python train.py --norm="rmsnorm" --norm_place="pre" --tie_embeddings=false --init_std_o=0.0
MLP neurons of a small language model. Each row is named by its layer, matrix (gate and up: input weights) and neuron, and shows model dimensions 80-175. Each number is 128 + 24 x the weight over its row's rms, rounded and kept within 0 to 255. A neuron's up and down rows have the sign that makes its largest values positive.
After each neuron's rows, "fires in" lists the words (lower case) most often at its 100 highest values on Wikipedia text that the model never trained on.

L2.gate168 [ 70  81 118 137 102 121 138  74 148  96 137 134 124 133 142 116 101 138 146 107 132 116 135 142 147 130 102 152 136 140 161 126  72 141 127 138 140 122 112 132 143 122 117 100 121 157 153 145 154 125 188 185 117 123  85 140 117 130 141 152 108 132 138 137 140 113  97 121 117 151 151  99 106 114 140 177 134 172  97 147 125 120 133 178 155 163 150 106 111  98 158 108 149 154 145 191]
L2.up168 [130  93 128 108 111 133 129 139  91 116 152 131 137 147 118 127  89  89 165  97 192  96 135 135 135  90 150 165 107 125 118 112 105 125  91 136 142 142 134 127 114 158 146 125  93 108 153 117 129 125 121 176  75 141 138 142 158 158 163 110 126 141  72 126 168 124  94 127 117 139 110 117 137 113 139 165 127 175 103 144 130 138 106 195 104 135 132  95 153 129 107 118  92 135 127 150]
fires in: "league", "pro", "championship", "cup", "premier", "baseball"

L7.gate250 [134 111  85 117 166 110 155 115  93 156 142 150 142 122 139 127  92 172 113 151 169 142 124 143 109 149 113 148 135 122  96 142  89 161 107 122 182 145 120  97  83 147 118  99 139 175 119 135  94 123 120 121 134 110  90 149 138 129 146 105 136 186 114  75 124 124 127  96 182 141 163 195 130 140 144  88 110  69 130 145 110 151 164 150 133 132 154 107 118 137 133 123 171 111  67 161]
L7.up250 [134 130 111  99 125 125 100 162 102 155 130 100 123 117 123 156 116 114 147 108 156 126 136 136  77 148 107 123 136 155  85 117 147 130 117 144  89 114 109 153 114 103  74 105 148 168 145 112 131 139 120  99  99 112 115 137 123 164 144 137 141 154 159 137 104 158 143 103 116  82 141 123 107 156 112 123  97 173 104 178 141 143 157 127 132 138 124 142  92 121 109 137 108 136 124  99]
fires in: "to", "its", "for", "of", "his"

L2.gate234 [186 108  81 127 122 140 110 166 103  78 147 126 155 136 119 110  69 143 173 139 154 142 133 153 144 131 139 117 114  82 116 121 159 146 114 155 124 181 161 113 100 125 109 130 130 125 137 157 133 140 127 187 163 119 129 163 138 160  85 128 130 154 115  99 169 138 128 122  97 139 148 136 131  90 136 136 127 108  95 104 154 113 104 143 137 143 112  93 105 110 108 113 139 149  98 153]
L2.up234 [106 125 118 123 105  88  96 126 110 114 158 132  77 114 110 152 164 115 145 108 133  99 121 125 185 132 110 129 100 109  83 117 162 122 165  86 111 126 130 144 144 128 141 112 106 111 122 152 124 122 135 132 152 135 186 145 108 142 134 150 121 125 118 116 116 140 149 122 114 124 134 174 110 141 145 106 178 122 129 142 170 127 132 142  72 108  91 172 128 118 102 131 133 137 144 105]
fires in: "york", "released", "boston", "floor", "sale", "backstreet"

L7.gate424 [150 129 200 156 152 104 124 116 110 142 154 149 135 168 115  87 123 143 120 156 137  82 118 100  97 174  38 133 126 109 106 114 151 123 166 106 158  93 136 100  91 113 115 159 156 126 106 104 142 137 105 120  97 136 147 143 134 147  86 130  92 143 176 152 112 154 105 154 150 147 116  84 147 130  85 122 130 105 176 116 135 173 142 141 131 131 125 107 153 107 130 146 149 160 121 148]
L7.up424 [135 103 129 133 131 128 132 105 140 146 125 110 161 134  95 120 103 112 174 111 134  99 133  88  48 110 145 117  83 144 148 141 134 128 115 106 103 129 132 126 150  77 157 133 143 141 161 160 115 151  76 112 121 148  75 130 166 129 104 135  98 108 122 135 172 118 144 135 181 164 162 126 116 141 130 126 136 135 104 113 152 129 164 151 141 141 128 158 111 106 121 105 110 126 112 131]
fires in: "is", "a", "was", "were"

L7.gate213 [103 110 149  91 130 100  99 125  90 149 179 157 170 137 115 100 138 131 143 157 172 113 118 133 112 131  98 102 104 101  97 106  77 118 142 126 112 136 121 135 110 100 100 137 133 170 123 133 136 171 106  74 142 119 147 129 143  80 112 122 144 153 135  97  86 106 136 135 136 156 165 146 109 168 150 121 124 146 153 102 125 119  86 142 124 126 124 112 131 149  81 104 164 139  97 115]
L7.up213 [132 134 113 138 113 129 113 130 147 101 162 137 129 134 148 111 112 138 135 134 142 110 128 118 136 126 113  92  86 113 110 159 136 102  98 107 180 104 112 161 155 141 104 133 124  99 150 153 126 126 117 134 108 101 121 137 150 125 117 127 161 130 142 128 123 112 168 154 131 142 136 128  88 146 146 174 136 168 135 121  79 141 101 165 121 155 114 128 145 135 158 137 148 119 115 157]
fires in: "it", "were"

L4.gate117 [122 147 169 173 154 133  77 129 132 140 164 151 116 110  84 110 124 161 121 121 165 137  99 167 125 101  96 141  88  87 123 125 130 165 100 158  87 166 108 114 100  83 119 131 128 153  93 167 152 133 120 139 132 138 151 110 134 166 105  76 146 153 122 159 128 117  95 119 120 154 180 133 165 126 108 137 108 112 124 122 112 116 112 131 134 143 137  79 142 114 135 148 133 147 100 150]
L4.up117 [110  91 181 164 135 110  99 116 127 156 123 151 122 132 123 112 149 159 123 125 137 158 107 170 129 144 121 158  84  95 114 106 132 168 109 129 116 142 106 124 119 150 142 114  99 141 122 160 132 116 110 150 136 116 178 104 187 165 104  85 130 152  82 118 113 158 108 145 102 154 136 160 129 155  98 131 128 130 119  96  86 128 111 120  98 116 122 106 100 118 130 154 144 141 130 106]
fires in: "new", "jr", "press"

L5.gate421 [123 133 128  90 136 159 130 183 100 122 164 164 131 182 107  96 120 140 115 118 162 127 123 109 129 167 191 136 139 104 141 132 112 118 136 128 117 125 115 123 148 157 141 134 149 158 141 139 129 117 105 179 142 117 129 135 111 122 154  72 141 148 109  73 134 154 153 135  99 161 117 168 119 135 116 113 111 111 155 120 125 172 133  93 161 116 137 103 139 120 136 144 113  88  93 145]
L5.up421 [136 145 108 134 140 113 125 109 117 189 134 125 120 149 135 151 168 135 147 146 106 117 156 147 106 140  94 112 130  93 178 117 134 144 134 142 119 116 114 144 137 112 129 130 149  84 112 146 127 131 119 123 118 117 138 152 148 147 142 123 160 137 149  89 109 167 137 160 135 116 211 185 137 165 132 100 124 102  94  83 152 118 123 113 117 143 113 167 152 130 148 162 141 124 136 145]
fires in: "have", "has", "had", "was", "were"

L7.gate444 [129 147 143 125 127 120 115 160 175 160 139 107 122 146 118  84 151  96 132  89 153 132 109 122 139 174 141 110 206 119 175 127 106 119 103 121 143 139 126 108 105 153  98 113 154 135  99 139 138 112 124 102 131 147 100 124 132 123 111 115 104 118 137  85 101 110 146 171 129 151 115  93 174 145 137 106 136 110 124 159 160 131 145 112 143 151 125 169 182 163 108 168 136 150 153 129]
L7.up444 [101  98 159  92 108 128 148 108  80  93 116 142 126 129 116 145 140  86 163 106 166 113 135 120 107 151  91 131 156  88 113 107 124  93 105 166 170 112 148  73 100  92 108 167 143 159  87 162 129 129 160 129 113 122 125 185 129 125 138 131 139  90  97 126 142 162  75 115 126 142 138 130 138 123 126 115 105  88  99 134 121 143 143 134  79 114 151  99 134 122 139  89 129 139 106 100]
fires in: "was", "is", "6", "were", "headed"

L7.gate225 [112 172 154 159  87 120 115 159 168 134 133  97 119 101 136 107 167 164  95 157 133 114 139 130 139 130 138 143 134  66 127 152 137  79 157 114  88 149 133 120 108 137 117 114 136 180 106  96 122  88 153 131 128 139 121 175  54 127 181 164 117  98 151 109 175 121 115 135 123  90 126 126 119 163 159 120 135  99 134 108 169 149 136 128 157 128 157 108  96 148  97  89 113 136 124  83]
L7.up225 [133 163 133 152 115 112  70 161 108  99 141 124 108 117 141 114  99 101 134 153  80 154 128 130 148 125 123 145 122 106 151 152 108 151 139 116 113 145 127 145 123  91 149 142 115 124 128 122 102 146 178 123  98 126 128  87 108 129  59 141 139 115 169 133 162  98 114 166 145 113 108  97 118 111 152 133 102 133 140 106 141 166 120 140 138 143 108  86 123 145 113  86 108 122 125 107]
fires in: "where", "as", "so", "way", "that"

L2.gate416 [116 153 137 147  90 108  96 149  94 134 162  94  86 149 124 151 115 151 118 149 132 132 143 153 153 145 136 117 100 151 115 100 121 149 128 139 123 115 150 138 103 176 140 139 100 165  87 102 117  74 125 110 122 108 122 127 126 111 138 119 143 127 140 166 107 142 157 126 112  98 139 125 117 139 137 108  71 137 127 148  91 113 133 176 114 128  99 170 157 147 118 151 170  99 126 158]
L2.up416 [106 131 115 165 146 147 126 132 119 144 118 136 108  85 116 104 125 147 134 159 164 101 114 176 147 135 119 126 106  94 128  95 153 135 121 147  88 122 136 136 109 143 118 121 114 141 112 147 107 101 164 120 121 103 139  94 102 157 122 154  94 137 108 153  90 115 130 190 126 120 128 130 143 146 124 126 131 108 131 154 108 118 135 118 116 151 120 153 134 146  85 149 176 147 123 136]
fires in: "city", "town", "village", "station", "county", "temple"

L7.gate55 [130 146 179 121 150 122 103 104 109 133 155  90 124 133 130  88 130 139 107 124 132 143 140 151 133 102 123 140 158 107 102 144 144 101 122 143 101 151 113 172 133 129 152 156  91 162  96 122 134 143 155 158  81 132 120 137 112 126 164 105 138 156 129 147 126 136 139 128 163 118 173 105 105 155  97 138  81 125 130 165 151  89 135 132  96 129 129 114 134 149  93 105 116 124 144 112]
L7.up55 [128 158 122 119 111  49  80 131 116 155 112 161 149 105  79 174 150 104  81 125 101 121 106 114 183 123  75 132 164 143 153 115 109 142 127 140 141 113 142 136 132 125 121 109 160 165 116 152  96 146  90 139 143  97 117 104 106 109 114 136 112 142 156 137 140 105 156 153 120 138 132 100 132 146 122 135  94 142 130 109 205 138 141 125 164 118 105 129 139 123 142  97 112 125 167  82]
fires in: "that", "to", "said", "called"

L7.gate161 [ 58 114 115  95 112 120 118 130 185 107 127 112 107 143 141 115 122 102  67  91 112 133 125 166 118  73  89 154 139 108 107  98 136  98 125 125 134 149 122  98 126 102 130 142 152 104 111 165 134 125 154 135  76  93  72 125 100 122 125 145  75 103 151 123 110 111 148 149 170  87 148 150 121 113 174 133 120 100 144 148 123  97 121 138 153 110 141 124 100 135 118 110 164 122 109 151]
L7.up161 [114 127 122 108 112 111 126 142 114 140 158 151 125 132 115 122 163 126 114 128 174 150 135 111 135 123 126 135 119 113 146 135 125 166 171 110 105 123 121 143 142 129 120 123 140 158 125 130 121 163 127 128 135 119 142 145 111  92 119 154 140 110 159 114 128 102 126 154 134 137 120 111 166 135 124  95 139 116 169  88 106 132 163 127 132 127 122 110 159 154 127  96 149 143 110 161]
fires in: "of", "in"

L6.gate312 [103 107 112 180 127 140  99 106 120 111 156 129 140  89 121 103 133 126 133 149 132 154 133 125 140 138 148 156 171  91 121 139 122 112 136  95 123 136 143  99 137 113 146 125 153 132 111 104 155  92 136 168 185 117 117 106 141 151 100 107 123 106 152 180 184 114 114 110 168 171 103 107 135 137 144 128 126 152 152  93 128 106  88 136 183 154 135 145 137 116 132 129 110 132 115 139]
L6.up312 [ 81 140  89 111 134 114 145 126 155  89 101 147 158  83  99 124 129 112 117 146 143 129 118 145 168 127 158 121 105 156 125 136 127 131 130 136 172 158 149 136 127 101 104 134 156 111 109 164 117 129 147 101 150 130 131  92 116 113 141 158 137 147 142 127 144 121 121 148 137 180 117 118 164 123 115 128 141 124 141  82  99 125 137 131 109  88 118 118 105 129 132 150 157 116 134 108]
fires in: "of", "following", "that", "last", "next"

L6.gate494 [ 94 144 115 139 141 124 125 111 114 107 150 179 142 135 154 118 134 162 109  75 173 125 118 113 178  90 106 114 155 157 117 126  93 129 147 145 133 134 109 137 132 129 134 136 150 116 118 127 128 111 157 109 136 121 126 147 107  98 137 119 111 142 117 157 124 113 139 155 120 149 131 109 148 123 134 109 119 146  81 136 122 121 142 126 159 124 122 100 128 144 102 128 117 113 105 159]
L6.up494 [134 155 130 123 124 169 149 132 137 155 139 162 158 147 110 152 145 162 129 124  93 113 158 107 107 150 166 123 131 109  99 151  82 142  89 136 140 133 143  91  77 105 144 129  97 161  92 117  80 123 150 107 146 124 126  99 130 117 154 132 139 146  97 117 153 108 139 128 150  98 124 135 125 123 131 137 107 134  83  82 107 103 141 104 183 100  86 101 112 139 104  97  86 139  96 107]
fires in: "in", "time", "it", "year", "win"

L4.gate342 [135 118 115 157 110 142  89 141 122 116 150  93 135 100 110  99 107 116 151 122 122 105 134 168 111 104 142 147  89 151 101 140 132 103 156 171 141 100 128 113 114 108 121 124 119  79 127 114 138 123 103 147 154 119 153 146 173 121 145 110  95 114 121 125 124 114  92 137 106 144 158 116 113 136 118 165 122 132 134 142 118  98 119 185 138 145  73 147 112 116 119 135 117 127 137 112]
L4.up342 [137  63  96 140 153 143  97 166 186 144 145 100 116 130 102 130 100 116 112 146 102 132 153 156 107 116 143 154 118 157 101 165 106 114  95 128 115  72 126 114  98 111  95 140 149  87 139 149 137 152 133 109 122 147 154 138 160 122 133  92 122 134 113 167 108 135 128 123 113 121 122 149 140 139 114 165 140 127 178 102 155 169 130 118 133 147 176 163 141 159 126 138 116 123 132 183]
fires in: "there", "it", "him"

L7.gate439 [108  82 116 145 140 114 122 131 141 125 168 124 182 136 115 153 116 148 139 137 124 152 138 106 158 113 135 144 145 138 131 136 131 119 139 109 141 130 165 116  97 138 115 148 135 121  92 147 137 135 152 158 121 124 132  74 141 134 112 157 159 135 111 153  97 115 122 128  89 120 157 115 120 118 170 137 106 164 166 109 105 137 110  80 138 181 137 136 126 132 105 135 121 145 111 126]
L7.up439 [128 142 146  99 109 103  87 123 165 141 120 147  90 144 114 124 141 117 116 161 136 138 133 137 124 144 139  84 154 141 138  90 132 171 121 122 132 151 111 125 126 133 159 121 140 151 167 115 143 162 152 107 143 134 191 157 144 127  83 118 128 115 128  96 119 167 167  91 138 183  92 139 132 110 107 120  71 112 118 148  65 135 127 111 104 130 158  95 124 146 138 142 157 167 106 138]
fires in: "i", "he", "it", "you", "and", "ve"

L7.gate421 [ 89  96 129 117 143 122 152 147  74 122 138 100  99 123 123 125 137 139 161 138  76 153 141 144 122 153 145  99 105 122 119 133 182 137  86 152 127  72 125 169 131 133 108 137 110 143 133 129 123 123 128 170 100  55 155 128 141 135 145 105 135 158 110 163 124 118 157 121 159 109 180 124 148 133 136 150 142 139 107 154 131 116  83 136 123 125 137 147 123 129 103 139 141 109 130 169]
L7.up421 [104 131 123 171 127 108 127 125 102 135 142 112 130 114 125 148 103 128 143 158 118 139 150 134 128 132 111 141 108 161 106 155 172  96 129 171  77 155 118 144 105 150 130 135 131 182 145 115 121 103 115 100 145 103 125  90 165 121 102 127 121 165 132  87 121 172 129 110 169 114  91  74 124 129 109 120  97 121 143 114 120 134 120 152 114 170 147  95 170 120 167 175 142 121  93 159]
fires in: "him", "it", "her", "himself", "them", "he"

L7.gate189 [145 150 163 158 150 127  84 167 159 127 140 136 126 147 127 100  91 118 131 158 115 129 129 121 177  89 121 152 136 131  74 139 121 148 136 120 121 166 157  97 107 107 129 129 117 108 144 106 133 123 152 133 112  80 155 125 107 156 109 123 145 124 115 144 154 130 110 128 160 110 148 141 151 157  61 156 137 154  96 108  83  87 119 111 115 124 154 107 105 133 124 145 118 172 126 112]
L7.up189 [103 150 144 157 135 141 100 121 149 139 147 100 119  90 136  37 180 172 176 177 144 118 135  94 138 150 106 159 144 143 139 115 192  83 104 104 154 105 100 105 108 139 120 148 100 164 107 124 184 135  98 151 113 104 129 149 139 113 119 156 121 138 141 139 100 112 159 136 105  80 110 136 112 134 128 177 155 117 149 145 156 108 124 147 111 115 118 130  83 124 124 114 119 155 141 122]
fires in: "that", "early", "if"

L4.gate130 [145 129 158 131  90 121 126 165 109 141 137  98 112  96  98 124 172 118 139 139  98  95 114 133  96 162 152 101 101 138 177  96 144 100 102 140 112 129 115 157 125 134 142 109  97 141 133 150 151 159 138 165 164 161  98 121 136 103 107  98 117 157 163 142 125 100  94 112 141 145 142 160 127 128 115  81 146  89 122 117  96 127 155 158 150 131 137 143 105 117 125 148 136 140  89 102]
L4.up130 [166  73 154 130 120 135 117 156  86 115 156 153 138 144 114 127 128 154 132  91 100 132 143  91  80 116 106 144 117 146 134 142 137  90 120 113 152 124 143 138 138 118 156 112 131 163 197 108 109 119 122 129 105 127 134 156 134 131  88 128 120 156 125 150  94 108 130 101  93 138  89 121 131 130 158 126 123 153 135 116 149 145 116 144 186 119 155 122 134 138 110 163 107 121 164 129]
fires in: "which", "with", "from"

L2.gate78 [171 156 153 160 169 111  73 155 143 178 101 153 124 139 141 135 127 130 113 129 157 106 140 172 126 115 135 144 198 117 122 163 127 149 127 146 117 141 122 116 156 151 116 100 123 125 129 181 115 163 127 129 139 131 129 118  81 177 124  82 106 157 131 122 110 119 112 151 108 146 100 126 150 102 129 145 140 148 109 120  88 130 154 100 161 135 138 169  84 117 110 130 129 165 113 129]
L2.up78 [117 155 108 140 127 141  70 140 119 133 118 132 112 122  94 128 139  94 127 163 161 137 162 159 127 169 158  98 100 161 141 163 115 135 114 130 132 147 113  75 147  81 129 129 100 152 158 131 114 133 163 143 174 121 114 116 103 108 142  88 143  84 122 114 129 154 158 140 123 114 147 125 121 145 148 161 112 130 121 121 127 113 117 125 125  89 137 126 137 120  92 107 131 131  89 108]
fires in: "new", "replaced"

L7.gate329 [132 134 127 150 132 153 102 115  90 100 151 173 100 130 111 130 129 126  96  89 140 143 150  72 125  98 109 127 139 124 121 134  93 139 120 123 115 127 124 136 156  60 108 110 135 185 111 103 155 137 166 164  99 136 138 123 105 149  94 103 118 127 104 124 184 104 142 130  74 122 124 139 166 138 156 125 104 128 143 180  73 129 153 144  87 150  95  92 122 147 132  83 139  87 143 116]
L7.up329 [114 132 170 143  70 150  78 136 119  83 138 139 107  77 129 112 116 127 124 142 151 154 144 157 107  64 145  92  81 144 132 133 107 161 106 145 108 133 114 147 157 115 153 139 103  89 139  89 138 126 156 105 106 133 108  99 151 150 132 113 102 119 175 146 103 100 106 105  90 115 110 116 131 128 109 124 121 150 158 127  80 168 132 140 150 124 135 122 145 157 108 123 137 202 139 120]
fires in: "of", "at", "league"

L6.gate425 [ 71 143 140 113 164  93 100 151  85 144 145 179 128 137 143 141 113 122 125 146 149 107 138 111 112  63 146 135  92 129 143 117 160 135 123 169 157 111 145 125 151  80 143 128 126 141 138 111 116 109 142 141  88 176 132 119 108 127 123 127 133 154  78 107 126 136 126 107 157 125 126 123 151 150 157 106 119 151 157 169 134  66 132 134 112 138 160  96 110 124 121 122 135 131 150 127]
L6.up425 [150 150 108 126 135  86 103 116 138 129 113 125 145 140  74 158 119 104 116 121  95 141 132 192 141 160 143 136 172 160 102 112 133 126 142 121 122  93 125  90 152 152 118 133  93 132 128  95 117  77 150 127 107 145 126 135  74 134 127 136 120 130 176 157 143  74  98 131  95 118 138  98 110 161 133 160 127 182 152 165  91 127 101 143 127 142 160 101 123 115  91 138 118 123 110 160]
fires in: "by", "old", "of", "former", "young", "younger"